config = dict(
    num_hidden_layers=13,
    hidden_size=160,
    vocab_size=1024,
    positions='rope',
    tie_word_embeddings=True,
    init_std_qkv=0.0395,
    weight_decay=0.088,
    lr_head=0.00812,
    doc_mask=True,
)
MLP neurons of a small language model. Each row is named by its layer, matrix (gate and up: input weights) and neuron, and shows model dimensions 16-143. Each number is 128 + 24 x the weight over its row's rms, rounded and kept within 0 to 255. Numbers have three digits each. A neuron's up and down rows have the sign that makes its largest values positive.
A block is one neuron, or neurons of one layer that tend to fire together. After each block is what it responds to, as a language model described it from the Wikipedia text at the highest values.

L3.gate7:142096129105104139162154157127172170093132118127129128155180101136175124117114113145114136111132124081099151159124132142134121107125141173130089136091102163106137182139123119116147128161138149110181130134124104138117119109107137125089099088114124124167117108119081131144120110108137075108154109159132126134138124132139131118089152142127085114162151165128121155094145114107170129155123
L3.up7:139137099111137087111145142110076129133160142095153124115130096140134146106094166156121147094103116127127156162181137140155155112103109137151122127087124141127131127116182080097127153098110126128139128122102116174105103096144119147139062142099087161100095164129152095156135150138123135130104111109150153117113125153179136102126139143086128106140128108098083132099127101118093098127090
L3.gate18:141121152145145146137133169153149140087119155149116117110112089120157135163155170161149063146120118160125133146134136133093134129140119146142176102104065137103129146099115116128148163160117167189120120169098108094098105160151151152139107125130082096112106159147091122131144153151134103091131149146123118132097159149130105142121140143130093102138140172152141127124086109119119126151123
L3.up18:106110064121159140131120105150146103089113165154125102094142127098117143138145157132121129123116148087147133138140111128088110119133141135109148137132093107122108073097130090141149116134111175114140098095126164113093172126129141128137143156157111109139108125154134145165087122155110087161105104146127120092104196129091118124081112120097161141145112154126097115125123119153136090108111
L3.gate113:125122131133123087130116139134087132117146156093091087158155122120118140132106132169124131153130157055128111143169097140111076145129101161116147130149111118138116156127136151129141135143137129127153172145144122126119106161140105123135111158122118125105136117146099144082135147092160163123170149146147133123085145117125142106089152144088133117151110162156143210134103115143137165134152
L3.up113:099121160099125141145196143117088146133125120113141102091156138109127119108122129157108126174143128126088133144117133128104132128112096097134086111146114178096120137102133158117159177072113141157155107126149140135122121133132113070075133128136115123112108111155186148136140135126111150135164084161102193146138122135116100106158135090161142112114166137146145101160128120108103139188157
L3.gate126:120110141066130104120120112133148124122134162109119142133155118130140106108112128130132132177165128115143139149181164107145078105114115146137131098145171153181147127108113184144090165120142149125103127119107165112131133114141149132136092093076144118154115121111145153133147138102107134105150115107135108146102099098080138127123116156170148117113142164146121123206109118168104149156160
L3.up126:139135127112108176081154119121102140177142136096100168118116120106082124093081148153105124144113086126139116118163148128136121101141095164147142139097140138137143112107112168130177126166163163117113132151138117095126099134125095163127105125113138121124136105110110139179130156164143174118118115154140152145173127121112106164079100112136135159154138128150071100130126107101110150129146
L3.gate207:099125120121165143137147124098124103121114152140105118173119129124105089134126110152123117122156145119102158160152136145122135124160097115130121138153113167126105123140131141165126150130092147145110141153086111097091126135144183113114161104142156187114087115155154159109156145132124161120142118141092121143128146106109133159103136132076076131123120142153109125077168145128093112118155
L3.up207:124144146120167131122121142144101117166122113156141111104123149116106158047123140140102174123117111137134141135152129110141112130113120108099138144073130153100134105123111158131138126137092150123142114103110155086089124107154139091103103179159134174145154157132115156145155142189123132099093078157160158127091109141052118119122130119140116111132133120105115123093171065127110151156127
L3.gate306:106095136087158089127141066138155125146114091108150126127147149151105152107166077107138111095141128158131132105164151081149108124124152127111101118131131169131121146129113116138156159110123085156129126148120127118106106127109148127121107119156110153122083131131132127132127162160109139136122116156143129140119151093158100167180190196182179139117135121114117098113127123132113148170157
L3.up306:133083121111153170112165103138118160153135105127145137118154156109112158124024108133116155143141127154088125111125115137124135132172182080107114122131144113173086146118118154158090144133098131182091092101131098135092156153092151142108157117128125133104151151141138133130121160159130141139098128110138134141125133149114144157141100130125127145098151084143110143103092091146097110117130
L3.gate399:120109114125143141112145154131112120115162130122100116136105163148155135186139127185141121124146149120131123147176129142199186137143125121133156128111071119139106128090138113119127145177111129174133092126096117121110123140146117152126137149101120158123074136144138097138119109124138120085091124134148147156092100105139143117139127109162180137132178150140114143131101070120140110161140
L3.up399:139143087138153148134126121099141137109127137109117098102159183090108114136113143136155086126123151128114127125140099183115163145118112126139149165094092163112127081143099168152177219119120139140137134141139114104101112137156110103118132133145142115115121146153128131083104131124117105137140113177126148106128089134124121135151106132080135116125084177099156133138076110108127128149146
L3.gate445:139135134096121095096139124125092159076159127115135124139123165131119128151102124129125158129084161161150132128140153154120157129125098134132151142147118157137080108142163117088118156100095205127128114098166110130104115125165148140130087142150115168092123154152100135167147160166112191155110150121128156144090113109136116133144144124137112148149128133118125108133135121120099113164152
L3.up445:101089104127131120086106122079141122129174123108108115157144125144178126136167147121130162109122160117158123131154083165161127090115106078106120132151118165090077103141156178110133153136105101137177140119123095175121081165133150094137126130124148100125108117113125095149149113112096124149142099122112127120139115163102132167125144120114134166100134148156115125105131108114162115126096
Copula after sentence subject. Main verb "is" (sometimes are, was) right after a subject, mostly in definitional openings: "(born 1970) is a", "This is the", "He is credited".

L8.gate54:125132144142177130101106113147105098088123139124118137154118108103122099156151121140091144147149139127123116136136181162118168127138150139120126149128155124185149114148134159104123177137170170160114109109091106105128105159121176132118156123125127071104160162103138100126123110121118102080116148156099068122116109144087120149142118109123111175162154148117131163151081102120122127139161
L8.up54:113124129155100156126148135120123121145116127133116126125152173089095140082144163155132091158119089137102147108105136118164139147092097085146149141119142163135102138114151117193148109105108122103173119131088149101110135112137125129093088165141112127131115078175116159094134128124134106116165153110110128160180167146138139105124106176152164143160102170094088133122156109165143100121139
Clause-opening pronouns. Relative and subject pronouns that begin a new clause, mostly after a comma or period: which, that, who, it, he, they.

L9.gate26:116120202112115147138146086135149103137134089145112182122158149120112119119137116139118108100119123162136093129136129141119111152145099113170132130172079156128102150177134171159140130103132157130136137150127123132111091149139170112157121105165134127102099129107118086135124139115148100133123125119067141058114136130124105146140135145160098151123127121105115121071187171128115130152130
L9.up26:156132147111126137125104132110140131088113155129142098122126126114128113121127119171164143128118134148117135147132192161119101097122152105130145163122109132143129150088119135106141137142125124113109147124128120114114133094152136115150128159103127166150131138152119099143138131185102117119090106110112060119081116156165121102097093145099168157136113137170068120120210158134100162138114
L9.gate49:158125125101128136074137120151124116081113158116062146111110137119125139177122111167126129151127170120139108121152126109127135095145125129162146176152100118132109099116149098134197164128149136118161151121138115100105129111074102124126113153114124110104129127125094109123128171110132158126134123113114122104118129147094144126098104173117094137114127148153094131106162123123108153102165
L9.up49:110147162126143081128125110166099123138082122107092136134111134129147143171119099173137116153117137131161102126126106133136127134155126144140128157139103110096105113144118096145197132131151144122149130133116145074134125119078086159123125167121132119130153103088104112087120141107137158162126113116130149121090163146074125120099111146089095121114139106179106098102157135130095125116126
L9.gate57:171132130095147119149121158140128141147155150109104171163146127138117104101108091166094158137115120113107137116132128144072136138149146170136118126136128135154115160122119094136093096126113125165083155145141101130115093129164169104165171120099143157103123164144125090151098146142127122144121097153091185094122123098111129149145131107110122146112115129140081103074118118140087150113164
L9.up57:110106152120188140113150095148119122134091089122135135148088127173126099091195132136130128125155151156137100112160171155157150130155094140128130145201142130111108084151134164137174101132155120102140097123135115128159113134086140139124133118167200163127098106103149145107133146127132139144147110136118148098120123116114146130107152130121101163150127100121105125135163140105134137139147
L9.gate85:128120148134118149099135114130133108153116126130131152157126106125167126171089126140151163136122159166130128126168156149124108125152105109155144150177074158158155101148137133090146146160160163130079115185150125123143118125125122124155120110127172169144114140159163111144112127142077139179087117139115127101142121159136122142116127115099138191180153121169069097113160140132140103183135
L9.up85:144131136135139138135172154124174150167135106117137131148112153142095146105105147140094142110138074170147132121151149144127150136131185101114133116180132127107158123162058111136145165104091148144138131168114136099126121125152149111153192169106143134110078122121121110114153155103120143181105137146151174107120142163158101128102127140111154115131128106167138133093131127141138150113126
L9.gate158:115153087144164141115141107117162135145072097139115130094123115146123133099137135120153161118129148135141139083122121147132189159162134144083184121143131107159153140106141157116107158099121105150144162129141155098150128113080167120091148123111135157102126157140138113129164119118102156166153103162134114182102161153129094123095116163134154141115151147115104154096100173166139116173151
L9.up158:122126123152098096131079146175121116119123119134122131151099156132085109109145106147118136138110095061132163133134161142133133090154096146137140097145160115126148138122151101133164148138102111156107144178123130113164137164125158114088121120136095082127129137145147131103152093150152124146111107120101134087105100165074132145094162124140089113127095107155109157163113114090150142071180
L9.gate204:123146114066121129116128113140141147119156128118120156125113118072140127142147093123146177144096117144102117136107121108117150098129141078141112098134112135130100134163108157117131173114119182118129106135145125085117135165154145083113145120164117079134097144138147098136111123118132167183106119210126140090134110145098129170094154117105163157161134123147128132101127134108139111170104
L9.up204:140153164096129137112112119116153104113103156108102129100109125148135139130123080123119162129098141119102107157098143150135146102159160132135141121181115118157100101122136171079163153106115138128113124148157141112144160104116113102079144126132126123138145161115160097162130140135112126132128087186137150100132112149126137165127132118102147119140143125141118051091134147111121120142131
L9.gate229:151132117145096111091098123112086129086136102133091145123156119124149101147140149173125132145129118122092115153130131117132175136134115124122132148131084162138120130111157167113163160141070135153117097147108115150146122117139180164146131133170073117125153165120104143110162140124141161115187088170115130069136149118117111114159165170128143159137145127130094136110127126094147114142127
L9.up229:128169123148118129150110132089099134144136129136100144114152098118187149133152127166143114193159122088100110131112150131148183132110149096124142130138091164127148127151124149123159141110110133148098081147103144163156122111136127167148127155176089131127167137155091101096154136140139124143140084179105140092079194137120118120172162159160114146142131109120097129146143160098134115117125
L9.gate323:139106100164133120092130125155098079149113133099180096133137123144122083128119162132140135131108139121128125120101122120096089137113157140115117104183128156133088112154126150127139144105044123106166145155115119151162151067133135079094136100153130128112132153126109151107132137107115134125168131118112139122176087132170129165091137168156110125144153131099134145075136146111123141161140
L9.up323:124116096142097149150127131136123080127117122126180092144147108112125119121136131145143141141148148077159090121080128149096109157133158132147116096171153155103110094126110164148106130128092141128133155168118114164178111106144128102089107105134132151124129129096117140081113166086116082161146113081143107107153124151148153134121146140153132154126160149086153128115173143107123156160149
Bio-lead parentheses, list "and". Closing or opening parentheses around birth/death dates after a person's name in biography openings, as in "(born 17 November 1978)"; also "and" joining list items or clauses.

L3.gate54:115089143103140098109129125120150104131111156107129167119156151141140124124122176123152210151139138109108134148130102130117131152142110113142119117150155161139111160120110131151102120124117127101108099126106133114118115155142131092146031160132100129162139150147150108156145174105133161068069136153096112173145146107143156124151137129106136124146109124156099137134114120137167127118168
L3.up54:079103120172153154169172124181137132171078140116110119158125170142107133090115124135132134109147116123118159116171133103166128146168083125122120134102123123112140170119110112088122154136124123092155132128141092108129120089106109112126116106128126107113090133130106134129105109127098129133137126140097147133138090148118150114116123163128103131136109125148144168119117137174110154128114
L3.gate58:109113150126162135172164133122103137112097167137130125114119153115085135092114105146152097135151121142127162169133127109094158147126119080125135112164100128110162123154124097117145165159125121079123066156115126099130093128148174138134147152136103187127110133175129144104123136116143174110133139166143158110110084132119169148123130159156105118084153091142151141116114126115107187120120
L3.up58:096149131178135089169116122083122144137094141149112126105083161153129083086152120130151106120143114095103131126141158129155144168151093129095149115154110130133161106165142132127159137131114127116148110121108169130121110113127133089119103152119113129167176148139104104102135081109128134118152106134120160128117087133143107140116141114122073134090077145173182150108091137129147144123111
L3.gate119:092154115125152138097073132113167109121081129168123151156083132139133147136122127116113087104125117121106161110106154092102096136147119116166078107146115145173139145157099141125118127147107113102097116117132148126088125106116109116106069135104107166148122156112125162078152159126105143086103117113093123126166124121141103149138172119132096159138120118125163128129114126140098105137103
L3.up119:170137130145126127126122131088134125141122108143138146140121133145156144137114127134163123127106129152111144152132138141133113124109087106169102094147163152139135115200091126145135150098112131107147114121099177105136122114116080118120098116095093140153099121110098166065152138117082132101157118155150155128173086101119105165137172155171105140136122119109156116130150084147127094108099
L3.gate201:135141113119117092107172120112117154179140117096124136130159079138119102114144104116127141113111132110113150147126115098149108147139089115118124119143146158142120100179122119147142161131087169099189109104136159083126133104110121138112138131119162143136146126184144141130121112134134137142092153157118134141143117104136106144122137134178136161105122115145154129102133089139126178169174
L3.up201:100117148090145129107074134142099125125117135140121153131120145131093114060151095114131093110125090110096146108113121109107113141132108142140160092123119111138170109113147128143116184135116106111094122091145160114142167159164120173126102112127128148124077145114146143127126158121114136124120141104156091129097148173154127142115136153110133142132106172131157111133089120120135115074103
L3.gate314:094143096135128162137130126122104132137149095127077163135108129133153121135144084134148127141123160154124154153106136142124139094139142107124122102101098128160117163108099121117147187099090144180167117109093102144124133142088144135132106139148113155175142153151132140139149121165170109112104146143130157112172105097146114162125129128147130113155096156173150110121112079123150074153114
L3.up314:091155073138112143143092185135167159128143101101076129150134126106176112146120099131152147126154132124139129136155116138124125140079110124129138104120072125121102157114119117085145130125146162181168144113133122124093131096134149115127142201135133123165069135104132143120131119132158135102132139162088135145152134138168158122120108142092086153168108143148090130152081129137124163119146
L3.gate323:107133124100118109192112117114113150115137103123097117131140175146114159085126118126154121114094124112138149104127061124114082121143134114140090117113111150156121112121116115130146166126141147127149142115115119118160121121097158095128100122112084134124146114177098118102145150088128114106126119130102144110138144100109092112084157088123134118150104111158090132181108092131164113122133
L3.up323:123111157129142097106175120135182092147081148113097119114124160114171127118148136135101120135123156119072109177152116094114119094122152110089105119114125103113108181152113108126118076122098124143147114118123123118114164104118097098089111111111129069107185147158134094125122157120118118076136147163118086142097099147120114145140168118095132109146141113145126132130069178152135120125133
L3.gate383:097112114165119133142099113155119114120119164142147111139096116159100130170185079143122109122133104103091168122132136123157126100135120132143086112111107114126143115151140128138144163149108136127114136127124104147113169110150138133105110113157128115154074132097135122101096138108131137133205080123096095145166098122193115113100120137120109192108095139162096117173096133105111113107123
L3.up383:141133126159120135131132131151144157156117115147140137128128138158100136151130103139147150100083137170134167135139174143098135142145141152080130109111117173150142134099086142120129148165137123128118113101167117075119123153186114122121053113112095138118097154134162119121113141129132140159107173169106112175140095065135142114128112099111108147163062111120157102147115118141093119105148
L3.gate398:076146176140147125118087147126194125096078117143102187101119123121106131132120097110154129098101126127133129119116142162054126120166116095173130113140138162163147093109096134115155148112125131166105157144155113103080168160151139107112113163125172132144114168119133156107129112113125152105113129136109134140138132095156136151154128145110129196158123160141164122127116123134140139142128
L3.up398:134119122122157086164163128079138130160124140126085139145162079103134143124101114114154106138112147107137151141109105139146091122131128082140123115152118148114142136159061129156143140119120093126138158138135172063123144120130134116158083116120115150142109171109128125081181113138085092101149116139108153135146098111124120121087100139178088099136136131132130151115139114134142135113134
Mid-word name fragments. Opening or middle pieces of multi-part words, mostly place and proper names such as Car(olina), Ar(my), Con(akry), Nort-her-n, and United States, plus some common words like h-ock-ey, sy(nonym).

L8.gate195:192129129122155129132117082148157125097133116129103135128090134145130088142204149109138149062102080171136116148088123118081110139134138126133132130157137108136107095186161141106105140129098126159098124125117128139142069117121169129120124060113142139094133143175108146160166112112136103070122127125124130144115111126123108112102147159100098133155123126152088114086112128166134152147120
L8.up195:130112113102139161124107091085145067123131117140099168122128091118118144152121089129133117185165112116156070137124180127154136101097128143111105072131126111114147104144145147147122155122147153138158118126154151099116141094160121114134106151151152133128137122083094080104115095072182103141137156140132115096093120126145179097141096108133099129147147114123142123099118183096103135132106
Paragraph break newline. The second newline of a blank line between Wikipedia paragraphs, after a sentence-ending period and before a new paragraph or == heading.

L9.gate92:146119110129160121145168135149097154129121133127113167142106102101095136116163107132147143109132120104116178106149130100128168091124154131113092122112115121159113141108128105123087144155102138171180113153086130095165138118139137128106112119132080137139146100184103178119090137107139137132112134143078140127122123135098122150120093133147116116159142131096109151082106086159134127126120
L9.up92:131151129125091115119107113096087137070165103138155096152171162101150127146170143103109163100149125116113136126135098127116129104104133132124140130137143114081098070123125167161127145148139172175136122125125087138113138187160162080136122122133116119089100122153106129119136102121159091102127147093098109102133117128124118135142150128142122107136121134096137139173105083122125142106141
L9.gate244:095137119155145106149114102118165114142134138098139109142090108146082127138125114113141140181116096117100131138165140153138106170140127114125134154139136158161139112121138102138114123132091110189125125096153116129094138145138103098134083112177186093132148134173127121116107144116161103120161151105144151129142106066101118151083125102125139125120143124060130145147135123084123131116117
L9.up244:144141164162174098148090091161181097128122132126122108142135149143145119124163104155089139124129131087092161181121120163113157109160136150143128140123134112161133142114150156097122091103126158168115114125142111048118169137157125111126155114116111159153120190130124115095140107128113105152127104109099116147147153095131131122141122114117137101133134159095088066123152130099124156088129
L9.gate258:121143155112132101133135126186147164154138095165136132140133168110133125124134080093105111095106076122149111096150153129106115114071092170103138106132102129151133144114135099121142141122139123146110117118151137106146097135117123109107102117117109103084147203141143112086099133115144174145138118136135128152123123128102130166132091094128137115133112100120138111164093072114123113111151
L9.up258:116084141118134116160144130158146112126107134139101054088163126106142119129161164148155135164127153150105172126118140150154099165149164169116113137136147132134108115138105167160153102149082143106156132121153087140136142123092151114116118127164148141113154115124090145142140151114135144096119134171176123117116154167130126140156133150163160124108174087098118119159121125162175141144139
L9.gate280:113116138106109109148121142101111116101155126163131126126093147120086124088106134101162138124151118135118125156141138103131149110112124085144145148094138133160121118138106072148153120126092129141117106094142110109125121159131117092125121131143117079114139154145115125140132126097145112110165091078058130129105133156139123152065167102126081114180132089144170120147081085131181124122122
L9.up280:099116127150132106081152104142158105098120149115135112164097170104111112140131089105125116148105110089151187154121132151143201143168115115142136117125088141170127146126151121136135149105110155127116143091150126160132112159103072160100119078161113154131144129155115174127109156114157115132157103130088095129143148140134150107094135129131153111143144148113119124132145092135119143139144
L9.gate291:137133159150148121087046112130141100142107135171080145128129157136118130122127113123122117122082126178100103141129149135111109111134094128134118139129151133166110102143126077117143130132115152127129142084152104108091125149144126090104113123123137139115162166126085101126118135095100147112109165143106134145105099094127161146093143102146101114156143143091093159108173112120149120159165
L9.up291:119135154125150141122065131147148098125097138151076119127139157133132143103136096111106063163110144116101118133096104177106118122155123134111098116098145150172121115131101088115141091156108126106138129104177140130133096144151106123086111118113141147118172141113092133115088180123137116102107109138111111158130106112100179145112134086168143090125096155131129147120151068115139086136135
L9.gate361:096109133133116117139110145160167124151114142135095138103141121108130158112072083115102152144098119145139111127134158124136176113153096130109114126139141140140026172123104110099120137148105142156139144122114125139152149133124166092143175137121126084090129119131113107121063130065142151138122119125103124151119136122168136141096131162148125145142135160083141143101136140138126174110172
L9.up361:097143103116161130128107092145128135201126159136082128137097151119119081119134111161125095145147152115112132146107119166121100127091120103123122121095143143145108165149125097088121088117153175119130108109101154140102111137117131117121133132133132081191140100111143151111126100157108115124166135163081102110105131085099134129143100136134147161117148163123156169121119116116149166128066
L9.gate396:112114088157146146118087108116143117114144172099171113115116163148104120125127119165104113130118118118102114150110104152097107192083126109129130117132145126145137120152126114093123128086126137161096146115135133129129096099161177160137107147094187120131132165137091088145116149157131100118144138126131190117119116118128142152136105123160112140173134124110134134162115122125163170066119
L9.up396:138135110132133119135119098144158142137158141109155144119107161125095166133133115096096114124129096128140089121109134153152111138107166129131128073085151132098108168094160091077114143115093106094144100134106139127120110109127133113120145139159121128132139153070114107095096119107147128177176139116155162088121142114163129142108153123179145153128099113126126124093130125136120140093113
L9.gate425:102121164121162138133163094115220076148118128138151154128153141184130150110152144144136144121149087114128107161132123136126139135122154102096168080156149110131115092118135106156154125159115131144193133107140085103125127142148108080126144144110161081072157148145108126112101104103175109112125138131120128156141123098125117150155116147182147128137141145130141126139153075164151148155111
L9.up425:101144177098140120124167114140193101142087162135162148133150168168146134129161157114104149132146105126103151147122129168121159119149121103109126086141130104160110151080115124138128125143102132139145151130136088091121134152116096086072147130113121132108147166130111127118101134127146116121139097150132107159180137124128121139135094164170172104119118170111123131125186100158139139134106
Anaphoric "that" and word starts. Mostly "that" (also this, which) after prepositions pointing back to a named thing: of that type, in that country; also first word pieces after the/an, e.g. im-age, gen-eral.

L9.gate19:150150128101127135136110092129130113118124146107087144107130105150157131155151129135143101128107131097164132147082170131126116119108126133114112108133109109179135156143143141118156109142085181168103137138119112105124150088136084149104175088117119150112152162098119127144124116142133116105120149118134114096143131136120125149134127103113154132130118188100108093089143141134078116105131
L9.up19:121148151146089138177147099117121073172155156112106105117140110171127112126132167097137108162149152115165104138126172123117158134120111124128097096134166101130117124135134142124160126098140197148067150133145100132130166124132110095120197142134141165136159148189125139169148128142152115137137149118149155099127120171091133100171146129119145151079127198138124127128123109137136139082110
L9.gate170:110142127085132116142151132131156070125095146129102107062121141118133143140138127087095111086112142119123107104123182165127120109117116108105139134144134139133157125135117175135121106126101150087135117132137095099080160109154155129100106135083067106149142154102134111125117130103122109141123144155120144075163064106142074136068109091145143130111103157121122147120145130129146103139192
L9.up170:177108031128112146107109089120119106103130117104132147128117110134084062146121129118142082103136117150160106152141124107092141101128126121129111115125103109142130137129130124139106111130129129166100134153170137161121123137125145143152141098126131143095164133141142094147123156136143133062118159146129095113139144153127146087157128124105124114143139127121108132035117125113096163081123
L9.gate195:117126126118089106131100109111115114087117133105122114091130159137124121129142119149116096110101120143140097090112115095081121108124148127156099110126144135110134077173124148110154164138086126092137118155134104085134103056123164121086129160125155132136114140129112168160154155071132116133150152118137139122105132126133127188107107149171116158148121111095139156072131139107149152119134
L9.up195:142104136144139112155132114138138146143131139103104118114133094105167138127139113109110111102156128147146140138120161136124120090123133102135112122146121133168145194120123117122085121101171081153069133076105115157125176127159145152160137121107087174130115114163139103110150130156170123108131128190126127119177124130141162103120198122088110092130129143120103133179138076123104081133140
L9.gate322:135109117127145135111097108125139112125145140118122182103129173151111155135125126151126091132116130174142135156144132143092136072064144127124114124136104128178094101153161130101118124136089138147087144145123128083068133077167119116085177069125143142120123140121140075091138135101168132127103163141142139132127117131109122087140124139114146096128144164160126139098118138098133152106151
L9.up322:122112125108105154136088104074139108109130162119119125084154147115111162144132102115111094082131150130178131135117142171106145070101140134144092107121126110161097104125149153118114104094126150157074176142128154094105121091156116142091158116076106156139122126126129092118142152118148062092096142139108085111123121166163144109134125129121151113099159184147106132105106148118145128098123
L9.gate362:162145118107125128140117129121144131103099138118127127127152142105148111141144147123170107131127117138134098175114174158104106134086145113142080117163109182150165142104140122105133146123064118154084159110111102092129143073111141126122150141111161130100161146163103141132108098113131138077119116101141119087156120095142126108131121096131114120168146146161138157100086105142151149125136
L9.up362:113113118119114139181127130108177102101117128131116128109181113091131108126193109132148094136150148121165070158108165178094117131124157131154070088117116142146152102107120140131120132156113145160100181127155138139198120100126133121106100140111145154114146159144087123123154162107153087076136098118126104107145153129137164122153123091105126125138134160104131123128073097119154134125142
L9.gate372:178135094157104146131149116109100098093111117156129118068146159131105122082163122120134113084100119162152121143140183134121173089087098105123077123168120157155107125078102161106136132125131123113092117102097122126098096105146153131105080115117137147119145105165095152119171108084149121077127125147132137121123135126156114136099160161150167143120146138118113158103138108131114143139118
L9.up372:152109110146118146187158117080158079110128125149122122111174116094150148116152123116139112114147142164169094127124154150103128093115105113150090138138141157122139106109093183138129094085127129100106142138132106116147103118162134127113055153111088169158087120130135114140132184126152076126093088134133150104120153134134165125144130144130135164103146155151116178123149092111095107089130
L9.gate440:182124058138157107131102130126108147071130134138117106112133143122153116164180135119131111105091117157124120166124125162082146123096142117157148093159110127134128119133125126098154136130100135110152139109102119136134161111140144135138095164139156124090138108145093147100154127067158157093159108156138127131128103130187128158089156158133131151132129108132097180099154145146151148129146
L9.up440:146142103119130117190132120089151127100115118140102113112179111104154164144163125145123114143108157124166086151103114182096165122124177129156123119149122134125106109129110130133153131112145134105116140128110131129153114091130176142124098189105142131109124112112079157103132150078158103079134050142136111102096137153196167147143146121136151152120129110120117146148164127143166107105136
L9.gate447:119082132142094101123127089127135130102126146093097119104095126125149121150129141133130132162070135166162121178154171124123146143141154131144093112144081122133110128134188153110141171115099127119124132115124133131151091110155123147118119091150116143167181127123121141131119109127146132121192163158088103133114062097107111149134152155128140148127165119112108171132112130125104150127160
L9.up447:168120132132108120161134081076175125114111138122089127134118131113163131124132139148111147196112135151146101125134183141113144128142155124128086118138113097111150117136153161141112131091133137122125124120123120134177070102123155125099115126136119138196154111125132140131081106120134099142170133131133095137084091137105142129184167156145118140119178142134128133120132163134106122110132
Paragraph break newline. The second newline of a blank line between Wikipedia paragraphs, just before a new paragraph or section heading such as ==Views==, The, In.